config.yaml
head_dim: 32
norm: "rmsnorm"
norm_eps: 1e-06
positions: "rope"
rope_base: 1000000.0
attn_scale: 0.177
init_std_down: 0.0517
init_mimetic: 0.5
decay_shape: "linear"
final_lr_fraction: 0.0
batch_tokens: [65536, 131072, 196608]
train_tokens: 510000000
steps: 3975
dataset: "wikipedia_en"
MLP neurons of a small language model. Each row is named by its layer, matrix (gate and up: input weights) and neuron, and shows model dimensions 80-207. Each number is 500 + 50 x the weight over its row's rms, rounded and kept within 0 to 999. Numbers have three digits each. A neuron's up and down rows have the sign that makes its largest values positive.
Before each neuron's rows, "fires on" lists the tokens most often at its 100 highest values on Wikipedia text that the model never trained on.

fires on: " |", "|", "-"
L3.gate338:534511567477481524528523488494551535470475523522566501544483501494409491468463479514493380432550435538427466500530608501502528500473435439494466411522495495507416480552507486482503425461547555409493484549438513553448515552448414509513467455455496446450477467412560486489521492500492503492506534505505422631478436351433534466484508511485379426480560558487515582532559559557602463407594
L3.up338:474532533561550497512570417504574505499494482483590486529508402471479474461547514506529372369495416508551506462557463532523487600488512457506505432529521555476479515467493510460438472568483605439450499481472574532531497577409574497529429521466636552501450591537546443506502440494569501495530386451523449419459510496497555443601469531555549474471494487480498476470566470430556576545580

fires on: " |", "'", " that"
L3.gate247:551466513478520529387435411514574411487549540499599456415526528512468494514526502504590519560468437429465599405553512553526482498444558551558515550454472591506433560450439515442453508564517455509444551565532542464588541525506474450465493504515450417582467511505595609441524495553500570493517496499441512442488558566486558459469492508492618445459488463501485557492534478502541507485481
L3.up247:501538550500534539590451500469504517478506462567426526489449425454477477524467403542512647530430544540538525553512448479506493507500457471593580501587474509485447484481539440418592531507473532516520502636607472549521513451464515487493526391433510462426502487446589512465608536494423581548555522416439491518408513524492519466497450482453568524515536472566551524521389449495570489512510

fires on: "|", " Air", "-", " |", " Sports", "′"
L3.gate465:529398459492488515432488463482522568472460406558521492435498396487501452560463534490474527487473515544543531577527474570550538452382509484485531446541492509523365471465527496431454567459460388482497517458521522456396567488437422407533516476497463477546469584524566448483456499479559457453534448480472471478562429524445443491478514467493448515462504502409553439556549492524511466411472
L3.up465:516514578485542469574443507505546462506453458510473482526494486560437515489454472598511561411527495531568363491557465460549473474524472485473487503459430549487512416535532502456531542427497527407529423451485546519460471524472505498496543477567545465515481522498551431390566435497474504459578512466486481495413495580451515469493529476519510520417486361491499499500438500538472487442502

fires on: "°", "′", "″"
L3.gate129:482492544486522462461508501445575546496418483435464502482453488502511498494377490506536526463511583544501447516531514540535405545401518477550366493499589603580533447502516510544496475493516479548420578519531549417549573564464550579444502523525430478569393504470495549458560586513497411479467491480450519495487439444544517514511476550458421467586450551404426474509551442550506512501484
L3.up129:501453547408568502545413501515504525451450503431493460483473528569516568432401564458403514533474558485510489449505478551440498510369504443524479496490546559484551439488616582524604521486464605456551517501553554478534495531431564477439509521434481469457464515471571559494433470487526518486515509527466516497461474511484416493556458498474503480492432479527453397448595544569592511500431

fires on: " of", " the", " her", "s", " those"
L3.gate79:544481522575481485452452415530473420559463458500499544456501472576499495489540564528473502581562445477499595528491399535419491596436505458516519527454557512478540493408483486517413548499521494534524455544537467450524509480548360565519608460479504485538480458566513478460414464475499477494492510469528563472529549479491567423540424500439507536514508522476494529439421520532416448478540
L3.up79:633487570499519486544485510444573479532485515505483510493555452503448364465519526504578463511508402495475551585469505490488448528470529412537511531531543507516535519504553387597390517570538485500568606566541469537519533549579406460488421439502505494527605519549479452468457505528548489495440479445554502580401533395481569467510447545438500531519421535547485511416555473546420573562437

fires on: " \"", " the", " of", "ly"
L3.gate170:505554501524531526521613466447461542399478537526568433487522427477516524466546513487564505485457507553551498479479408493487559526439534435410566662608524452451548451563482416440457547518522515487449503551534546538524565530510485370512489425434551551439520518414451481495516555518516461474506448519648541519527449503475441533519515516446511492507432506540501463419549513494507618496579
L3.up170:528502557494464525553559533493491565435538491471584436599544487482494458449501499483459530504517422556469547499555456482381503522514462555496442465567581499435459460584460512522433520417409463495465425511445443454441402517440418506570532467515480362544451481497516491525488530498426517483543429561505490539440441540573460487465510527507467486421572495549501516552493526593499435412585

fires on: " |", "-", " neighbour", " Platinum", " credit", " Census"
L3.gate176:493535433495612535600473606497392386512510501489483465539464470450493573445498494465531526410472553492429571506511421541476503556510483433475481535525469499483468534424482497537465517515509500568578639587490509532522462532413540460558497531573483476510490458505460545377438603478592482490501499406565454507404486584444559470490521583475415615427502474546492469517549535490544494372518
L3.up176:494546447515552479550510479576464466509514438535519538513470469379574512415530482543536541481465537482469395558446492486460495519406506444550405496504553531450473480600514500475547543488518531485547470540493536533618471602418446523597502502503419502500465422476534456442434533476522481481562476433519534526443542532527486473453384545539471573473452537528556439434440452503474515410601

fires on: " and", " or", " as", " but"
L3.gate493:537486539556463568480529461557481560601515449489530454505502416507540575522509487473486517648564459578465496476418510464486476493427578478519502513531510513410515429502417489432519546522509452487512601514535556508501483536435455580486477529533517434488531545393490462463478517511539456478522487549399439537423518558535467593587407508415530498504443530395498430536512462528496553498569
L3.up493:422459516577553515535512493407436494491522525438409529553548507552526469461432502565455576525487503521468511521439512456495416480475576446528474580464528386521532423485537411549562493551496415361497436458445492527474468470500520507509545490521587473511499554461509504517536493487473493479511438619538534570402509441480462540427530599413506489524507531488466386502518497456496581540470

fires on: " on", " of", " during", " in", ",", " |"
L3.gate645:556467466556529558489468486509472435452477471457453488492471485478547476426567539543510453447448476513548537520487512403636447577563516503460490547470497462429514569463451484511466497489437443558609443495522521466604506556486514458485505490523673557495553431411462493552577473531443433509421522468461467488551464484506536571556431592543428498506577534511590536624455566557507371505477
L3.up645:575478523476556532562494493471506610446569561433559503456526430541483536427538453512455454571417597511500513501435572482465484529570558544449473380557572543422529550583451520487558555541507560547572540503513491544466488478433488426559459532423515458432472535476543546550547556493539548552474521545469384554410498550475436542589474519433600494470455522557562529497623444495506600493542

fires on: "-", "ec", "ca", "eg", "f", "bo"
L3.gate131:445554439459562492481489513518528506496572483404490543582602508496497515469530602576426450541531424544401553587520504505531537472505489468592505480465575520466427430558445504562520438445500487429468548497483470559519428419452455515500545424426493576463538514476537514451426488499413449436457439465469578470525602509447517619418442563493519557585443422594520501544529506430472543523579
L3.up131:540464511552492451550444422486423572462470452504574451519468512437524526487489498534589392424540446504552454467555512449516644454447527462442520541527477471531480620419576425493502422511419463470409401506572514575480459492555578514479500425535561465380535525393515438490458559513538451547521534492511525502593593532452515485490533475452518438481458495539527500484555415504526515483521

fires on: " (", "avi"
L3.gate61:532483488473479502528437453533477424535567515485516471468544509476461550511461476497466482667448457410473486478480563452529427521529532440464475435453485539425517539501585468462535529568486401477652388517443536508592381570460546454445552451515645530501482559520458519517492511484459494508421488469562480483459449492414507506479623461497398626485421482449478435537452431453525504481495
L3.up61:567475484490394403431439410470476461427491537479495518443516580449441632487552508599553500555559459539485522466557536409476486538484462397583565583462457482526467505531538441561464541527507425540545475485531485509530348535597517493492518433508569516410508428492545564508415554500517462553426588444499440494476470459514505519415586404468398515497455485497548484419508532448456500530511

fires on: "=", "|", "r", "os", "men"
L3.gate615:549615506478464443514440549421506500417558474513432457571536508474419413444489513577525464481436425472511536541486537489480482461488489501604503453499391533539496401504533533567405476510502469498513443526494459474459500477553411520506525542474469551512561528509502545459476486540491490551470513534518483406573547398517432489491639418433450468477475504489493458421442515461474480460511
L3.up615:545599604502464458513612482482477511569508456508486446539533460377389391497391570484519556535470498458625477582559529502506524497359496454554511494414488556498544459492487456494441472541454411444427438434546433535396476493538538467516381588480531515550531516510579477424541515534449505530545468528545418525563463383543392518451521507457466613480502439426490452511396489506475485534508

fires on: "\n\n", " of", " in", "ed"
L3.gate405:555502459540528514399446498527416475525478465521521551431581458521462538585541642606501510537463535457468535511474519556511449469383592507477516431447446560482592549480541497433430493468488429492507459432429471482433467502448584327464520567535440469491542519443499522441482487544534448502510568582501594489545458409579441499474552453560443554535571435570517478494515462521451467414606
L3.up405:551476525516357400450487387399538466500467450570513503529465540532541464502539480481559532380444462536535586518479473466576617507484451530511462496480479485477440483490402491475475545407441527451523469472568580551524473441434508579568482468465515478496570533563414490478489537473565418419563521528608506528430481488535441489466490491559444456532540572510524548557529610537438572543489

fires on: "-", " of", "gh", "th", "w"
L3.gate628:533429496589451536578456463456482471598495433436468520468458568472501502522591508590568465478453479538531504456486522544619571433440580509477518518477554484503460460563527499457483532482583482507644471526428478456509597546550425444546504462512506401422382459479494565455531502489528552505607518517507437483469496469519513477370481518438538421461519546557647553467584488523495474430607
L3.up628:456471459576502540557503493518557506535466534368547466468457486486446595471528480577554538512469437437601576448527445552572536510542503447369483466383442440453472422578441556532469472505476482448532523609498605575487533495516488356635426545459558414577492527480490504465438494568622564519482616468521505422466455552435506488559517542459572580429560619481571472545505538445499555520481

fires on: " 18", " 17", " 185", " in", "18", "17"
L3.gate693:460506520500447453567517439523457430573484515479565568596500532474523443570492490476533406549574556454523453505494502445425436471476355438513521491563548490599521503525447506455530580568498388393516502520490556532593553588387511487467429417471516522483541374421499520529575538548406456464444586500487463508550481485528491519490501546451511487548435496520528469555494503502510532511482
L3.up693:563500467521432517537489479492476489484511460412464605550534496508406529523572430537525439481474527485424504516488470482507432505459536530507586505516547615526527451404461563431471450512520537432582513525528549512550428544496536510471527455517530490469449516432509510514525554518436397537477486566469505461562503475528508498542467459526551519579434489500504576448596587518441489513543

fires on: " to", " may", "-", "ist", " would", " can"
L3.gate677:566460456528443593517477563477524543485543521469517443467550446472665567497455467520408596539552469487424541499511575562485564514556503470533469483543570497555517463419476507555507451537506500503451422602539561375383541455539451481513464524505627467540463418454577498428552461523514497500470436505472492538585481478502565568460529555589501455448487452507432481480471503476465565492617
L3.up677:490510556514603428432564493552480515619536471482505501475516518551461479526420572540491488474510572524555499538438550451561482518464478516422483508468477525465503562495445577506492491483601515467472532573566578505478489479500518520514550492453574418517459565537517482501517487435503514559534485418503453481519548587499465477541449491532536523541402441427400516566502582512434497539523

fires on: " in", "\n", "\n\n", " bl", " all", " overl"
L3.gate404:471347459521501495412530521479453451496484518559474429626493553418429498455562468456506563544497501527648422535499483454466661458555527496505503499464521494449554504507534498453444499546434466497503466537585479434493519531451576334587501517501574489566547456534500427504547499537493397482484552432515548502506476555558520524504453515405550475525448439549418497471528465459465545440532
L3.up404:483470463456455374439606575540494490525439557527543463545510541517446557453586436456511496529490541616496468512466546525525541502536463510496528477445518512465496536626510515519478464577528513574476547588600502449518419537535426482431510419516489564584463417504464444470514437542446565563535521478566606519522500511440475398518489390440496513511507414478511468515456580506427452572577

fires on: ".", "us", "um", ","
L3.gate672:591457470509420463511438550467443473564499512503458465541593484586558552516525477444408603547556505479572519515447444510446598587468372545505567515421413472527522574528549463477537498512507545504557601585530591546580573506451473473516490508488489429649492512445545527486545517392470529457487561523497444458539444493504509555516532471442502491545522530492569497467574556558548449478436
L3.up672:465466496421485468606520501490483504428504492567495439456561453481504536488518513398436470537485472419462585503570545521533436494449559475478484430454519431530645510495365517516482528484579562457452486490477440395551445371403376455448570557546585470497459534511562512524495533532541498457533428546605571508552494511557490534526509494496528479459477518464449458505459506464536479490472

fires on: " was", " and", " is", "-", " but"
L3.gate85:447565571604513596540471520481555484556462480495457462575555489538471549627503563488498464464566510558516529481441468512445481470535535488507473496416490494406516526465579578548569491520477504534531498525552586498471534473508454548543447565521527602577451537516535460412579412455558431504530498455422496397575419438521490541364587463481475510577457482518411568509490432498553626399548
L3.up85:539471539486523480486507497582465548541549462428473388584428514590518597483524538538509471428484483498500558511389537530584473502454539466517499554454577455562458536541547543580509487460517473451518429417630552458531590477447451511540435565480518566476523575545528433381426475511505552416531462464455525562459482596428465521524686479479418528512471571538485419499490556511532519408409

fires on: " the", " ("
L3.gate323:502512598499534450464527482416469373446438473553462558564496458555558502509403468473529545540486557539489505551394423413469457505433551524541340500484493505413464462523499478497483534482506425434570504473488522491513451522523518476518584551533544497476503466513567510479479572583568497517372637473538454485468537510473489483585511499523609532429433543497540436437646416452493499443463
L3.up323:550498581538506492534567472477506555476503576500504590440538390536487465517563524517450461524518514476489428471499471471586345523594493529525426440485474483542569574513509471423556498556533510449548464504648500612441524520579494442506513532464553588545440518488518482507367495507558443464434462584522501435522567472534494462469586494420559447477388505482518506352564474545521405523515

fires on: "s", "ers", "r", "rs", "er", " player"
L3.gate589:425448518502554547465508493390509542544603557448453447496523508550507508465497465429526570458499501393428537550499520444417607476562571568450485481442441588509538440480498530451553557450554487500452564542478510507486489480505485446543630530380382499394475523521496468444478503438536464590405524519518535515541441524519528514467446492509531508429522543526565612558399539571463500490559
L3.up589:472501469436507467501567494453461565514511382465471387484555518521514446515462492587491566442499441393494456508560507559494552594594484577503424484509446456535513493516543509534571392585521506516540481524371431501492475481483519404550576489551456447481507458529437510360536537512458508482449450517437439526488484596475590529542447494526418493489469490462510487471479544564464453449433

fires on: " who", " mother", " father", " had", "'", " parents"
L3.gate623:511512535548508545440435499452499509482507542475478489495521488382514456630469467445532605454608540479578529524541528517552576418497554460482520452564619523532528381468470538459504478450472500521451495518505483491472509581529528472467599502507612502524579614539570531554531506606488470625487455580473538526529470540430461435487468556454498509393409525546471474429449521502478411488473
L3.up623:512450482474459581513532515586550516508512468482537551510549461592547429437410555404582513542435501504474545516452513543596525493541522465537497498532535502467462402491522578417553527412444565517469472522489515520485461533497539539503572442547596374379517553457472474496558493474509515615416583577490483454500544510437577592574436517477481424469499557482492514466411556450543500494542

fires on: ")", ":", "1", " |", "2", "y"
L3.gate31:491486471511513557585461521460474580463528523533529463512485515490424457549420483473395574526491542476482566527554564464482505446510573506584638417508579498472491485536466443544441499322499506626469531524635556446518442495533485507544429515455529476619497450405525498532595535547490478437459491437454450474516496470503456506493558520608473443546534493570553558480485548462493473513489
L3.up31:499568523468417438527481533480430509440461466436470504604516606494602535497491568490520622480465566584513548496476571498498479454540500502485577434539470617501630416589423541545422541464528483379466546539429509488456593464466490471512541543477503422439464533483500462570599514497455506544584463565503524512444538525432484467505572507483510509441422440538436470529527503477470418534472

fires on: "\n"
L3.gate280:428496518466500499504563546449530490492499508372420464524482493533494532585461585515510474617494489466451472482564465470480579525538468441464415474496422424500487516478422499450515485501434541549549463469503541561481480413613534485481564585458531441486489419504511483485533400576443432562499496470520536461506616444430530470454522464521471498481608461503435565444479465513417434557497
L3.up280:435481462445565584483540505519510639431416430456495540575531486504504493578404515442534459478394468486529411443583472419639473497471472551475432428451493450542477456469476511522527539501457446470508559546539466477541502488563542476486430531516511512514521538472465473602582383594472451525567488483470559503422530472460545518459527485529418394473535570508487592456459530453467468570493

fires on: "-", "mi", " |", "i", " ("
L3.gate478:463520507530554580552459508489560538442553429453479520540405441542570424438464464484471518454521511497525502558418561488405507508584501557454493578507398616480526605432489600461455448456547590413541540428574517486491523469488506463439429526604445476426465499445516482489519431485477416552501482486426486486413525431506501482429471432535446517531507488540446465582538537467496521550441
L3.up478:515472556509503490460507363454453444559416473553483469521437506540454573485513462502466459463466522569483440513517528548535495490562488430518588336518549489541496519466574539532535543534514408501539549485536503516479469496578497536508510410396563518482551511554472441423549466584486602517519516526647555569420499462530483499505578539403425426455528362536516409422503483535546595443465

fires on: ",", " of", " from", " the", " in", " on"
L3.gate579:529487404492457541508463536537447469453395586553411472531516482422442471528389474568471515520471490492533461478408594519471514433508441515510531493504495453524591533478434538476604468539558521452464479462513517388437544456473487477513425529466511450428507461482488452559461488502583497427495560476591494342541514558494396437549522508445487556526424520513478463465482390468605528426567
L3.up579:517520586543455462439508505561568567415453439465500486543507547580529521468556490442407443482458421537471412513569471388430536519543449531570430477583517517551484494526482538449469567513540551434471570531487555451524505553459467457499546629517490596448454658451444538404503519507460472448476498471545444512491496397506496538490461418588461475482538462506516563580571541568522515564422

fires on: ","
L3.gate49:476558439509442557496509547513525494470531571421547480457553478462545572528485441458438495525468515419453460471567470397499464645553554453429458496454582489541531486500448478492573496448562469542488540433410516585511490536453404508535444561523459472408485498497556584422564472448540483507475401570429411503506517509570469461513493422525513496512481533383538446521413445504470513486531
L3.up49:430427466478446554433510550585515448444511493477466541605430558481501599477427439525484466534512517427531514544479452462527437485574466453478396492337599516436495514560487489512500525476550515521532545431505478546493441452351470445577529592496522476521527559566557510460551521512445481570394560425506561434511517547601526517447546456556511487430478502490535500501394487434435493378489

fires on: "\n", " spent", " found", " put", " thr", "ment"
L3.gate612:454508479594640528434467548545510518429565509531489544534524453488508383573511502519503516483507479506473542474560477523474444580474524421482468437442544490500516558541458588506557517495494526546490517541491472546559509453536614476419512510471491527431657479541493436510563622484390484459550559496398504446494555538535512465482525474544450461544485455419524485501563537559565430481499
L3.up612:518483485511522485480451488522552491478488483505421571568516532554490560500468554516433473584608514454436547486487624545462510593497540487577507392553522494495497537494506552479535515454496492546497525652497399461498543442548569552447559594463589465477496494436513475469498533516516432559457495582498602549499486470482494423445471466518533455421507456397545493467537423614516398462470

fires on: " in", " on", " from", "born", " the", " ("
L3.gate240:479532427487426469477529597508516450507504542442439515475437514589451500420477489493618551546515609676456523470546531397531541505538473574515442479547489444530590472531386535482527476485521423512540400536507565491553542591543531522522441456537476562513588517430514607516436572521438392515415498487463508433497483454532455498481481572544445516442461433582511436460527532434577561536465
L3.up240:578582442436415617464442530530544485565506512480482475573480484555440500509495481580484544507571530551544485628582557415514458458569525485495451542506562507549571565538421449437518544539556392491577356527510504493522459597403529403464456415463494459469507517488554559486505578491431410602486470512468476447423558477536549527410461508442433473495431401590485473490546489410541501478538

fires on: " in", ",", " |"
L3.gate221:480501435590435409531484606430443508461415415557499533478477498552455484493478505568503436466426397449583456513514454477452568475557486445517422440443473477549506500493397578442530470473524422488454552538545438436495541417402563450477500494536526568536420482544525369499471482515503474500587478443521417501471440460440465507520573489466480503482447488553514408524507421510442529618501
L3.up221:573530498456492544414474544522456452568501431444476521503558529492479526452515441501562522484490552522557458450477567509461473530522387484461419515597504477508450409445495540583491526551487463530477438438439392496457487531498488416526507450546495486461456489623520533358464519578535573576545506467536502451513574474526451530482476486456575572521483445475472403581483544492514592469471

fires on: ":", " \"", "\n"
L3.gate30:450435504582554532506469453439478520466526498555491464508542540529477524502445446468490413565481614434405567522423505549564470497488522482476460562541570510492384446516488514548456514491560448594473644501443429442391433558523491488452480564611457521443520429456440534490519515413339467491503529605585503539451500492454470545540572498515468497452429470477389440478567475582475443515516
L3.up30:491503469458495386572471504491536539447511471457554533485487507517541543431478548463508500541369466561455512508494413501611500476362467443454444479427452505535557453562511578489348479565572540543522473548427525462559517466531465490445449480501543482495471515499473507467451501539493509553561426518476490541502578469490494412519528425521402471564464473449424453358466546501414479527501

fires on: " |", ";", ".", ":", " ."
L3.gate127:535520424471465567369524402491547532443491532453447540446522490622566474379527461445487554523541594410628590525534477516456476435510498345622509477476508508513508443462581507471489469478503412495569461492450445512523436551534495558495385462415503542486439412495496532524567504357556478475490509519528519454537521545488425493448528536571496505501570509544482531484515482580514466496489
L3.up127:476544591545488540540534474476511502462551511491415440510544471585547578549531523488500497487515546576486474456458474548481517511530449532472535566462430481528554529457369464433529455491468442473551444564498526449490436510494471548565516528475573563488567479520350483605540568525534466521435412474555468535566529415474515486465388370469487552566510472539537425467460528450408540463484

fires on: " as", " after", ",", " have", " |"
L3.gate133:527539459487585522522519511405555554530472441574467539465486513566482599552496533586409477472441423542475494576480502579477473484486500500638476431504458538408564471529476525468558518468474496515531555536540479542371559494615472583454453597473491449497503497515570487472485542557546600551498378569466499497488488497500463484521487453538508537424546493395532500428420573520555536441647
L3.up133:563498443476464516464473489447571591544532539477500499397465440470546447537481561526490483561530432558464411578526524613461513485473529444516584419475559446432591432523391478520571438561455560611466530466506438526501580436477478585475491574512558455420492553488515439442552518557509501488452480571433486535481518565514502404460596571493509538487556491505514464495433521459476548556467

fires on: " and", "-", " the", " area", " or", " region"
L3.gate515:507499539555564554436521535429517563440526473478399565488454566487590519591435544485467456478456473516558628516511520448460556461459614494476486550564538544529474489527625435425503565581432531504482507454492515445464479517443468470497576548548557536464530435510492463522396505564476447367499519498439442601498497516492484517499429441461541485565550501488484441544469534467465539492545
L3.up515:526517573502538570477468398524430432541516586494462465435415532437540571489534523560590528545506473552385513557557475490442604486505548523535449524542476573436512445528509526458434488512501530440528614550557588473519556458532441466559497496555537487441505513516432490484560477531506560479468507537500613532465528469426544600527445590433482488572398506483515583397511456464540511532484

fires on: ",", "\"", ";", " |", " which"
L3.gate399:522486519506523459521531528403534482580426448403478505470510507367455510522595461521548471465442451516476530462585427555619465517412441571499432434509570545489576434460473540483448374462548550505482514473460525445488529511491553564478505445551458397547489587501439511457452537481422555523555454472418590373512485580404532397494481529462446465505430494468389483481472350556454462486461
L3.up399:458489517459488509443473524497470523467580541441450410500574496451530480488573423501539444541494567506539483507472514529478449427375512469556506600509582437556558499513477476438579539628534494540460552506516465523504508424498520683488455531580465458516596506499476553453526523465445479512414484504544452527636492466486472482520576485410449515442560552472549398476478518514421538394406

fires on: "Bl", " Bl", " bl", "-", "pl", "bl"
L3.gate180:465485476553527473509573480536515469498567417543404501542543502515402512569582527548485484448441486479528458531436506538496554526480467457510483530549471528468578469470518513573543543501551548509531399546454543441434516400468494430499518478459467535534501569470421422499484490600450471535519514445526444604417444519468397415553524453537436522587533486432545543464509461550425654574568
L3.up180:486511420571488451518548566603558512504572427495559396540544438487350525499455545510498491503540530504494509492486455576461504630532569497541465480424543513426510495397591532518520567468513491472442546473408541452468569528533506526513434583519405461505475480440555477532462510598406499505558454458537468579528425544505531568511437430545544427518525545502522465430591479544482542518446

fires on: "-", " on", " from", ":", "s", " with"
L3.gate317:588548516582482455562452419512462427609507531418533522437603434550536521481506538580465520503491572491584407465508533476520468512463510557433462488456496357523553498532465464499522441528507497468541637518503456494437396484445531531492436469526442553601596458474549403525465448458399448498570537423523450487458528576455493556519419424498391450484440532477357476510528570346558450462484
L3.up317:493478485614502469531489475519484504560504503441482537405527488510506427419497593481531522459465466423489452532518529420586448565507492500503482500392459486493481492581543507466529554481461517539586550539561560582562398561470491453461464372435523462451489415497468443470479545521537473483476512443571519543503428454390592540514460506502530489519491461558425452558582527485567494438430

fires on: "ni", "ti", "ki", " |", "ci", "si"
L3.gate490:520439553603528494470464542600479481518492448526544492533444427464545544470493501509577496492493561474452530483532496513468511423554465462494496570478523519465514452489562489546444402475490474487523571607476506435512445549474500526515489526514507428534448436519569518562450471443479433447523498575588455346448564521464551512464579470478493467430552473576470504510483514591470380480570
L3.up490:553498465399505529432501446558453555479508446463483554494490536546558501447493521519509555577584468440472562466478522492455533524514434527491522505452533464449428503539541510552570542511519459495629551603540591602552562489459498485487537462449552508523485509596471581478503562539498488536532551431368521521418505548578449512493409515508505412537518477510521500542482485373598495606534

fires on: "-", "D"
L3.gate182:601512516446512498565495375483441477575475498430531454478506490497485562482487411441443488543472460477519408523524514441528482566470445482488456435521472484478513410522494522477487485538468487548510493477553591432439480448511572587436446436516518442470565479493521607514391482451473418569506507528554530514521516637467670513596522557445550468554566525509578588541498490506566445454550
L3.up182:508545539463573414550524504501551587508504513526558570537477539433455428549431543467486461614487403443466467509494523448546571449434502486445529513466460498356469477447519491487534462441483482461516513470601422524485454500502572528493405529573496475449543457402497487555434499454495479534519469476641517548526514503409541511441550522444419559549497444457414546479565528443511480509571

fires on: " be", " being", "ly"
L3.gate162:506463527445472410460468528508467420531579522360496477442528455516500496573438524426479534501504486550386504514476536506510510530481562474504482515508487500562457533481561606487407558501522439509502448470505546458482504566482459453509443446466496459505448495410445524482491493446558518457444536496525500585521499496515433518455504594540485591532509519515577534452510546451522515390427
L3.up162:486446485491452502416524423541599478485575512423448524507606593418538400609473429459437408527485511523470479494557456490453405465511558499515518617533501525468444403554453549463511597455474514500477475489485559468479514604479505451561489449425456458495452516498467540496423417474557528473469486473548449511481407442516473501574454554573471445610495449463558502475463451558509474565574

fires on: " the", " to", " in"
L3.gate667:442590509478451559435451503482499404489515492501428535445478586401446486487494444575482430491565532514506442593542543341516543465467435428490561522575475496589517476444482412469568442474507518481494399473478520494538514550504560495495445541525430439452503501515486526563541584542544428540545432436449613500429504490450450490524470501525425509514522468548537553557494537338455492503459
L3.up667:440571451519436515481527513480554492447536511451516524490487531482504456439464422528555468569408474516520433593531553443479452501544522497577495558527657507562555450541434565581599435565531497425476557484482527493557531493521468502535439545479482568429590537491501446519559564483534493521499430452503506547527516523492467492512520511475585512552538556664550481524542463395501525526525

fires on: " of", " Pop"
L3.gate591:531442444483375539510518460577411436464496473488494520425595482438478561452491443468550452492488520486519449572511516491571458466543535435515382429500481489509465547492550538546457489538591502524488583318435485384592503507568486551456533566465462527519466493505469452507487513434466492462522547503505616569563538481459590428503505431405484471509488525506505532511618396480467474480476
L3.up591:538581406521423534465531449544398533555491455440558498437518478451521439464482483373409516606516485493568391539543534456534455524506556468523425486508548478514528554588491566438433501534550535557580515491542477430484520567559458482548445470432529534519450476540442472501504517402526451551490456520586503532474513559438554485461493464505581565448544566497523450588518389449479516433541